Part of a small language model's weights.
Architecture: LayerNorm before each block, learned positions, tied embeddings, capped logits.
Training: a variant of Adam for these matrices, 14786 steps.
MLP neurons of a small language model. Each row is named by its layer, matrix (up: input weights) and neuron, and shows model dimensions 0-255. Each number is 500 + 40 x the weight over its row's rms, rounded and kept within 0 to 999. Numbers have three digits each.
After each neuron's rows, "fires after" lists the tokens most often just before its 100 highest values on Wikipedia text that the model never trained on.

L9.up557:531510445598515532534508593525479500491439532475533452533532474473567475530500517407548546466533546543459533538497467510539476530483540471503479512517483478491502574517450477572449483458537513463531431482539559472498432433554505591450466433507486482511537496463558497500431528413506510540433463477457598475532495448521447542610468475541475483453437478475472507459454431474500485450500512529468439436499514508520559500426471464455506509527493548439496463527517491478539559459500532381601494456463466487462478534468556535501504490428427531547485507495546461505502507508543542511476488427528492558486518519513522427497490479541536520539527552504515467555552489533548480583420438574486497506487479488511570473524446485521478475535518508486484567454561500507526502499487491
fires after: " |", "-", " architect", "),"

L9.up359:477497437456556432487517499499414537465402449566479455503577549526502478508471506473550557479551484476457482482436516520443543493537505456472541481511516534468457592486484464485524422523555507522561488479527557529475492497519498527448456519485503515552485449406495476490516526434525413528475479470447517509517542505561430510507510554577437533427481510500479519443575403466523502453484493508496402531495550473482512511508496461492532471517446469499556494520515503464509530527505505423486476455445544550491455565470438497502458489469473546470554505491474438477581499498497547492509595531467485513493510513461556550487511526554445431630489543517513540607525486508424555515471456522541529494499473509554494518438443484541480578544482544482477560520541483514535472444477474
fires after: "|", "\n", "-", " (", " |"

L11.up704:440506530560488549523469548449420548506464559551555453563468460514502529498459559414502492463467515443497562516475507500530532452570600523550494543544500513509462549489514490495458484478538431486525511576536563516532490418580488513409450506471466463552555476483543504521485469478422522524518511481482551478434500482473469488558553547534523551425454539488475441467466530513489480508518538510557432481437544459483555550482571517433480508476491555481514536510518509551464549487493491438439513554461501540501527557515507463501525496500481544455432409428476501477511494579512564543472523483446535433487447478479527516551555525499505449534565537449526502503509505485580458498492435570526472502500480531523517451566448470567475420486484456464410536500521502507459482459466557
fires after: "\n", " |", "-", " (", ","

L3.up76:519582530466557537459514497462522509499515472545479555544480515475484487452495615481495510551496478542480468488507573570495506391489477566536527484461571488493511456548584538539488494513525435460530525502423484498466510567527481493484541455479551460489492438471488515604513545525470497496538493547510516516584478483494587554519487462549492520534498525510434522483513545492564513478512528560482431377532513506470486478526443482502509449569503492474472454441499375539490524522505460491557523529425493487455484486481448451521479486540564481469565522482442468583536445557520513588541434597454496502466477507491502459499508515498488446573553487514527486513401512542560503501478537564489470537438417466540476538461513514480502465508470490529472471498454532502473497564448542
fires after: ",", " in", " of", " |", ":"

L7.up555:494525445548462529526573616533468526511447540497544484496455429528487486517479538477458490484459537506461527523475416484548532535522508505479451510491497475539539565514494488472470508524506464487565478536449551490505472520517468529504500513520475457488567459465579491550409472479492529498515488521551479501487477458476439565526539578578507476460466484533472430460475436558560485479490494493527543536519556461506496471480522456448474488544485457503505466485535456480523549455548502433480572391421521470488488546451449475455565539460489526484462453580520465451524458567472548469569529522513417589488488510554469484521533530485600452502483573489510460478505462550439462611443502450500520469529443518501560507534456420479500489538556480554520480426555501488451521567506540
fires after: " |", " by", " the", " in", "-", " to"

L10.up807:454533491507413474527540527499528429505454508538561534467510501474498485459457495395400583495469468516521497502543460510507477437571551499497458497561528427479547483534439521553500455486527450485540518548498484505472442529590500449496528463536505412512478532493580458533484600480407459492537517543545493577579498512498509519498425484606529440472479608530532513508481504546527420494518544470494528509569498496506490463493475495484514508439464490524483460534523468536576514501380446452591538424439494563448539492509469523521535544458535490496466534461478529493521487516473484520545520536560451497482476460525488457428515512480577462541525507501458466544473503494450451523515485541557503520457488453557493467477516496514563528525480435474465514457452532517521471513456550
fires after: " in", " to", " from", " of"

L11.up568:531477505551527522550457599450509509484456515557497417512549473469490535469450535447497478502512517515489477535422427452494489523587501497445484506459491513475553456469626465528499466463556450462574456465519509502503465486561495570466486458519530473542609507488548524456441463446513569503512494499472512491480555510573464492518494448553481528492473531514505529493461500514566485452460464486606526482466512500483503490555527412466516514520453571495500493531534529479498510453474458501504486491391433491488490581490559500462465440467511560454498524552487493526511467551480523536470445495450464502494543474497512488551542602541488470551489586521563469517499421517530507498496467577573448473449456501495554466544429503520605545510476455563458497484507466500467496411510507
fires after: "-", "|", " |", " and", "."

L11.up291:447484464509552538482464520390505501465487449528502533529516505569535457516523500469470493496444506501499480568485509511527452503484570533436475536485472525504586415447428513455534482428539503549519493520574503490515466509433470475454537497543447508481467417528551540472507516559470420498444465470536580619563527497534473534519482470490550455507515490611555451495488473537496500516520524492497543585517509451522469503448516504470480462574552501508488507535485500441557547546431490487543488469431493470457533459460530527522482493562561528539453477492510558525558540523491475475478492555471504526469537484483517477472494470582525487548474481415539371559429556494449511497547486465475501446534486467562425504498512503569484460493495515520431492451523514491591483496584462
fires after: " |", ";", " —", " Ge", " "

L7.up209:473463489540457546473465541512524454462557446536492449465479540408518494509510487460559459481444538533584533434498508511588499434496465497542515496543524584414436473466494496451418477492521486538488467484495450478495503480458505515499494492443511508461596475421531518520505578513535501465427464504535550529453524479506412473520428482511497431496549502454519470549452521514522441468519524504399527446492494537536511507416465508464449435475598496528559468523548519487517483537483515426558536468494588543484501514455495395499524522578438429574516545414422512570500511457540490546516534429493532467491504451542503545537512518521511551522497531491489454474468507476481440523510412473511477511485531451490506565476484450485529534568450508482479504445527493491536466545496486
fires after: ".", "\n"

L11.up303:489496449489542436572492555485482489466463464513547419522523463490501482548480475511540489409432517517492526542394537502482477527531432563469503460495510509441527476549525465547569501393535514536577513467489523483474452506458553473449495480533435474588541505516525576502467523514496480465517479480551493502606491552544503471531508448515548469456493608571551453476526511519514492432503533444461493581485429471485514547450546485452547495448485537463458401520528557465523510514430529453476538449518484534468522575519494521454472511583509506535490455509525586474524496424511459443568491521517517495472508530454505500490503545534504489508504533514494447525463558466442550522475482474409451550440523529441500531528481512487514543550567475537542521499532446486516518518598538
fires after: " |", "|", "\n", "-", " "